Weights of a small GPT-style language model, trained from scratch on English Wikipedia.
Training: a variant of Muon for these matrices, 6347 steps.
MLP neurons of a small language model. Each row is named by its layer, matrix (up: input weights; down: output weights) and neuron, and shows model dimensions 64-191. Each number is 128 + 32 x the weight over its row's rms, rounded and kept within 0 to 255.
Before each neuron's rows, "raises" lists the tokens whose logits its output raises most directly, leaving later layers aside.

raises: "ments", "ment", "craft", "hood", "ography"
L5.up809 [118 116  55 175  78 139  67 115 121 174  64 105 114 194 123 113 120 155 131 132 171 144 130  83 166 121 167  98 118 124 159 173 111  92  90 147 129 120  81 137 132 144 143 132  88 144 195 141  88 114 108  98 110 144 102  81 150 138 135 133 130  39 117 137 104 118  93 144 122  70 105 192 119  86 149 178 100 128 151 152 116 150 118 131  93 157 133 169  86 162  85 136 173 128 141  90 188  84  88 124 109 142  97 156  97 122 124  86 129 102 126 164 118  78 163 108 133 114  68 142 166 178 116  88 145  83 153 100]
L5.down809 [118 115 153 122 134 144 109  89 127 179 132 115 121 110 190 112 140 111  98 124 169 189 158  58 138 139 130 187 172 129  75 128 156 146 120 123 105 118 127 141 110 109  69 108 153 117 133 132 147  87 118 125 108 118 154 109  97  59 156 112 107 114  62 195  77 179 129 148  77 105 107 104 131 133 179 120 151 104 108 127  67 139 109  92 119 167 100 161 170 168 143  94 147 165 130 140 127 164 135 103  89 144 164  84 197 134 143 170 215 120 118  72 144 118 125 128 125 143 106 107  97  96  70  96 134 140 157 102]

raises: " him", " their", " them", " its", " another"
L9.up573 [111 100 138 128 110 147 141  92 159 137  93 142 128  76  85 110 106  63 107  71 114 155 112  99 107 147 121 129  92 148  68 123  79 138 171  82 130 112 121 154 128  93 144 118 132  97 150 113 133 146  99 171 142  65 134 113 117 146  95  94  74 173 148 117 129 223 139  79  80  90 221  86  61  92 157 155 154 141 168 110 150 118 121 138 175 172  77 137 150 125 191 143 156 119 156 148 136 132  84 122 110 130 115 105 118 197 116 122 110 132 140 154  78 172 154 122 154 131 137 159 145 136 111  35 142 155 133 124]
L9.down573 [128 155 113  99 151 109 146 184 112 112 162 117 122 150 158 147 134 185 128 154 129 108 167 153 167  85 158 177 169 144 187 162 182 119  99 158 137 191 129  96 105 132 101 182  99 108 120 129 134  91 147  68 137 194 106 108 119 127 160 136 206  98 105 142 129  32 131 165 180 164  66 116 192 173  89 138 126  99 116 165 133 163  95 132  55 109 184 140 100 115  62  99 116 112  99 145  81  92 168 117  93 136 137 128 105  78 146 132 127  88 126 108 140  47 110 119 136 107 101  95 115 103 146 191 104 104 105 111]

raises: "s", "ations", "es", "ies", "ments"
L9.up394 [104 161 114 178  95 131 169 193 155  90 124 138  98  82 140 136 120 135 156 118 110  61 109 143 147 101 136  77  96 128 133  68  60 175  70 160 210 155 124  90 122 140 184 113 150 132 110 104 118 186 118 108 116  96  90  69 137  81 149  87 144 115 114 143 126 109  99  84 116 102 112 103  85 118 116 137  89 147  62 139 183 154 140 149 126 134 128 100 108  55 104 133 151 125 119 139 161 141 103 106 111 183 126 129 130 163 120 126 123 105 131 150 122 148 197 120  73 135 129  73 142 155 146 169 149 214 144 116]
L9.down394 [154 136  82 109 119 206 132 158  99 204 218 139 155 176 143 158 112 124 101  95 204 175 108 173 104 136 123 181 164 125 147 103 194 115 184 139 119 120 126 179 133 134 117 178  78 168 127 162 206  96 138 113 110 110 163 147 167 140 160 106 104 147 117 111 139 170 146 117 121 157 156 121 121 165 128  70 172  96 150 138 111  75 195 107  86 103  99 114 122 158 132 129 145 178 116 157 148  82 156 142 147  96 120 162 133 114 100 115 151 155 142 117 101 109 131 130 163 205 180 129 111 119 115  93 106  76 118  98]

raises: "s", "ates", " follows", "ries", "ves"
L9.up91 [112 131 127 146 142  60 126 113 107 153 133 103 154  88 127 210 153 133 112 114  43  87 128 137 171 150 111 125 110  84 117 150 130 116  99 196 177 153 137  84 139 104 128 106 109 152 151 160  64 117 135 107  96 170  97 166 108 160  99 117 208 116 120 126 110 116 157  72 174  93  75 149 144 105 100 118  48  97  62 152 116 154 141 117  98 182 164  80 158 156  57  95 169 115 118 114 116 158 158 136 158 166 179 148 121  63 159 163 129 111 125 137 157 140 129 131 101 128  75 128 154 130  94 198 149 125 167 161]
L9.down91 [146 141 129  55 121 145  67 157 116 213 134  90 155 158 148 133 146 120 152 116 141 135 168 135 189 114 130 192 141 163  79 163 171 106 121 187 167 100 110 212 175 108 111 147 131  87 131 139 162  93 121 130 125 108  61 144 177 129 103 135  92 157 137 157 139 128 163 155 145 138 146 172 127 180  93 130 162 135 111 154 104 151  97 116 147 158 176 128  55 175 149 170 117 180 109  93  90 131 141 116 156 102 109 171 155 100  88 102 137 134 165  91 131 123 107  66 165 162 118 145 170  68 139 188 149  91 112 145]

raises: "ment", "ments", "tion", " other", "ement"
L9.up520 [108 157 164 120 165 126 127 153 132 158  87 127 148 151 114 134 135 139 158  96 150  86 144  73 184 135  99 114 114 122 183  85 185 139  81 101 135 151 136 108 103 143 122  91 133 137 120 189 120 126 122 103 154 117 179 118 155  53 124 114 154 157 116 150 107 114 141 144 109  62  96 160 117  98 119 108  66 151 141 134 145 148  80 178 134 167 124 157  81 158 136 159 150 147  67 116  96 175 131 195 217 189  90 172 129  86 161 142 151 187 109 159  56 112 119 118 144 168  74 104 111 110  78 110  83 102 114  78]
L9.down520 [ 84 113 154 135 180 109 158 143  77 135 150 116  98 184 101 183 110 204 150 129 148 142  90 132 150 149 140 107 139 140 115 167 125 110 127 113 173 171 128 195  88 183 151 187 162 170 151 117 171  74 118 117 104 208 144 128 161 179 157 105 149 129 135 174 174 129 140 126 145 144  63 145 115  95 139 152  88  99 171 146 140 131 117 136 114 111  96 119 171 134 146 133  87 117 142 102 160 113 176 157 175 145 159 137 158 137 173 230 171  96 139 113 130 127  97 160 113 108 176 130  89 155 135  71  88 145 110 164]

raises: "edited", "drawn", "Publication", "rated", "led"
L9.up907 [173 126 125 157 149  70 133 162 129 114 125 125 129 157 162 198 121 154 121 147 121  55 144 149 190 103 155 175 104 119  95 115 140 158  34 101 138 112 106 127 113 130  70 134  79 154 124 183  79 147 119 136  92 132 128 113 123 126 134 168 169  77 134 144  80 120  96 187 153 136 145 187 123 133 107 123  68 119  93  96 140 125 116 113 141 158 136 184 105 121 125 131 129  89 159 114 102 177 105 164 154 146 144  74  71  63 178 130  96 127  60 160 134 104 123 136  90 150  98 100 112 148 151 143 100  83  89  88]
L9.down907 [125 156  60 130 150 123 109 166  93 117  83 126 178  61 181 154  85 124 145  96 115 120 149 103 130 140  95 125 131 127 124 109 133 123 151 107 156 112 169  94  81 148 135 211  87 151 141 158 124 154 161 135 164 145  91  89 126  97 116 157 128 133 112 158 114 118 140 128  89  65 148 111 153 138 179 126  97 137  88 124 169 151 103 130 119 153  98 108 132 104  68 200 153 124 171  78 180  95 119 131 137 146 214 121  97  99 231 172 101  99  96  93 107 105 138 120 126 148 147 178 166 108 190 128 124 191 134 102]

raises: " the", " their", " its", " this", " his"
L2.up883 [ 76 116 104 163 159 135  82 130 132 127 103 127 181 123 183 172 101 134 143 137 130 158 126 142 127  90  94 174  71 128 106 134 169 110 115  94 128 153 150 152 206 125 142 168 164 119 164 146 168 136 135 143 146 115 206 129 146  83  62 117 130 122 164 121 151 120 103 123  50 187 126 127  96 132 136  93 133 119 194 116 123 104 154 102 149 176  99 157 142 175 100 137  85 143  99 176 102  83 146 134 142  52 112  97 125 168 155 113 152 135 119 147 126 120 134 136 165 136 110 147 137 113  33  88 141 152  77 120]
L2.down883 [164 130  81 157 119 151 154 155 124 110 135 118  80 207 104  99 185 119 134 146 112  79 111 124 157 119 162  92 190 114 173 152  95 166 134 182 107  74  83 101  59 155 156 117 133 106  47 146 109  99 109 118  63 152 115 129 138 125 209 122 141  83 140 112 111 127 132  72 171 118 172 123 142 156 101 156 157 133  88 164 132 129  80 152  57 120 155 101  65  67 198 111 130 111  88 118 137 181 109 106 121 174 133 151 108 109 109 133 114 108 151 107 140 126 127 108  41 138 100  75 116 161 154 149 123  81 168 140]

raises: "s", "lies", "ates", "rated", "occupied"
L9.up691 [133 199  99 139 136  92 104 195  88 129 160 147 135  99 178 145 130 180 147 135  87  93 167 168 200 126 118 102 139  98 122 107 188 146  89 201 108 155 140  90 121 101 131  73 101 160 116 158 104  86 154  59  97 170 146 124 156 107 159 103 177 102 147 118  82 101 130 116 181  89  85 142 166 112  84 142 125 128  41 102 130 111 136 122 140 138 187 111 148 151  95 127 174 119 108 121 154 134 144 133 121 138 177 136 109  79 139 186 113  99 110 139 194 170 168 131 107 172 113 134 189  95  72 156 129 110 108 175]
L9.down691 [164 178 108  56 153 150 169 132 171 185  90 163 162 110 157 151 107 127 145 127 140 183 156 189 178 135 102 162 142 134 106 170 151  56  90 129 161 126 160 103 164 135  93 162 156 137 171 145 150  58 121 158 102 110  98 117 204 144 117 171  78 112 187 160 177 170 164 115 154 149 110 131 170 175 119 114 166 136 136 104 107 191  90 112  80 131 193 105 112  99 121 167 157 178 100  83 134 154 115 138 117 104 122 186  75 102 148  97 172 144 130 124 136  72 102  64 154 154 125 137 117 105 108 156 127 101 166 143]

raises: " their", " these", " it", " him", " them"
L9.up319 [105 171 131 116 128 102  94 185 114 112 183 125  95 134 133 179 179 175 129 136 123 128 162 172 171 117 118 101 112 114 115 113 189 133 103 153 143 119 109  74 150 115 124 128 102 116 128 117 172  83 159  52 119 155 140 106 140 134 138 125 148 131 122 180 110 123 132 179 154  87 100 106 150 151  94 159 109 131 139 169  75 176  81  83 154 127 150 121 120 209 102  72 121 159 137  66 153 137 172 149 131 119 139 158 105 104 166  99 184  83 127 104 171  53 142 166 141 154 118 116 214  85  89 136  94 107 105  93]
L9.down319 [137 160 116  94 129  85 174 118 127 147 136 141 113 133 140 127 147 136  58 170 174 136 129 161 172  93 103 140 142  76 166 157 188  85  90 143 146 145 128  90 125 114  81 118  89 114  79 150 143 101 152  90 131 141 101 140 125 132 154 171 191 131 129 112 154 102 104 109 170 178  99  99 223 154  50 141 126 135 163 173 104 161 141 158  36 114 114 118  71  78 109  96 104 114  95 136 114 103 217 111 132 112  85 183  96  93 149 102 123  90 171 146 131  62  91 121 136 114  83  58 104 114 101 168 131  96 121 115]

raises: "ment", "ence", "tory", "ments", "ance"
L8.up942 [128 132 181 155 128 129 127 205 109  94 140  99 149  78 100 125 103 145  90 135 122 130 113  66 197 154 134 176 113 163  83 128 148 127  94 149 173 134 118  93 110 134  40 154 160  75 138 122  70 100  91 143 104 147 111  92 160 127  73  82 127 141 140 146 144 152 168 160  96 103  77 118 126 107 110 192  91 123 133  96 126 112  72 130 185  76 134 102 137 155  84  96 122 121 149 135 127 224 127 175  52 166 141 138 160  67 182 127 123 128 104 132 101 136 154 183 140 142  60 115  85 106 127 119 119  80 120 152]
L8.down942 [ 89 114 113 124 125  77 155  86 112 116 139  71 140 157 145 149 110 128  78 117 119  83 107  94 171 133 132 145 129  92 138 117 112  99 180 152 124  94  90 131  85 139 178 149 151 107 156 121 143 102  75  99  73 128 126 150 150 130 113  65 168 135  81 157 130 179 150 133 105 109  81 155  52  75 107 195 146 144 111 163 134  83 157 124 189  84 125 105 158 146 149 130 128 109 187 120  64 167  76 144 130  97 160 126 104  78 145 133 200 183 116 104 167  91 176 141 116 124 116  90 133 110  81  97 148  71 128 102]

raises: "ities", "lies", "es", "its", "ies"
L9.up471 [126 142  84  91 150 154 170  86 135 145 156 131 177 192  98 148 125 170 185 153 179 164 138 119 140 119 150 165 119 188 122 154 147 110 146 176 142  88 109 143 118  99 152 177 126 106 137 159 143 121 111 122 168  86 193 126 158 117  77 139 124 127 118 160 124 168 119 114  72  98 160 152 114 137  93  99 144 123 135 170 141  98 151  82 117 174 121 156  91 127 142 111 135 180 134  89 135 155  97  98 150 121  86 152 123 149  89  91 168 140 159 147 136 114  75 148  69 172 141 188 156 117 185 108 139 100 181 107]
L9.down471 [133 159 100  76 130 129 179 146  91 193  86 133 159 107  79 131 144  93 134  76 151 145 156 154 165 172 199 125 132  96 131 134 146 123  89  86 112 112 143 159 132 141 174 195  79 181 139 102 106 105 141 153 164 109  96 143 138 165 120 152  82 174 153 175 147 121 105  87 132 134 159 127 121 118 131 117 142 112 135 138  95 124  85  92  59  91 142 185 148 133 160 176 114 212 136  72 141 145 101 169 211 125 111 148 104 126 152  81 167 147 164  99  86 143 110 116 134 146 151 128  99 101 112 124 103  88 179 144]

raises: "ler", "er", "cle", "maker", "lor"
L9.up952 [145 185 162 126 178 132  94 160 140  73 141 184 128 112 168 161 101 103 127 151 166 121 111 167 159 119 118 135  86 129 149  95  98 103 124 148 127  94 144 113 123 115  82 123 160  61 146  68 132 129 170  87 118  73  94 126 115  76 136  93 148 143 185 146 107 126  71 167 144 118 180 174 103 139 177  89 137 119 104  84 164 106  56 129  92 156 129 146 101 129  87 110 113 155  56 100 185  70 145 151 119 152 110 181  50 138  63 125 122 112  92  74 119 147 130 123 147 178 113  70 115 124  98 125  90 111  69 116]
L9.down952 [159  93 131 154  87 117 168 149 144 175 152 160 116  99 125 129 111 131 144  65 108 157 148 110 139  97 112 150 111 146 140 128 153 103 135 129 131  91 118  88 101 176 163 169 115 134 166 148 120 108 106 208 168 114 154  71 140 126 140 129 162  92 108 109 147 102  96  99 114 101  76 108 143 132 125 124 126 126  96 132 122 163 180 103 132  78 181  74 161 115 137 157 153 126 170 123 120 141  92 136 150 121 144  77 178  95 155 154 122 164 106 109  94 150 126  89 204 161 178  57 155 138 159 125 138 162 106 227]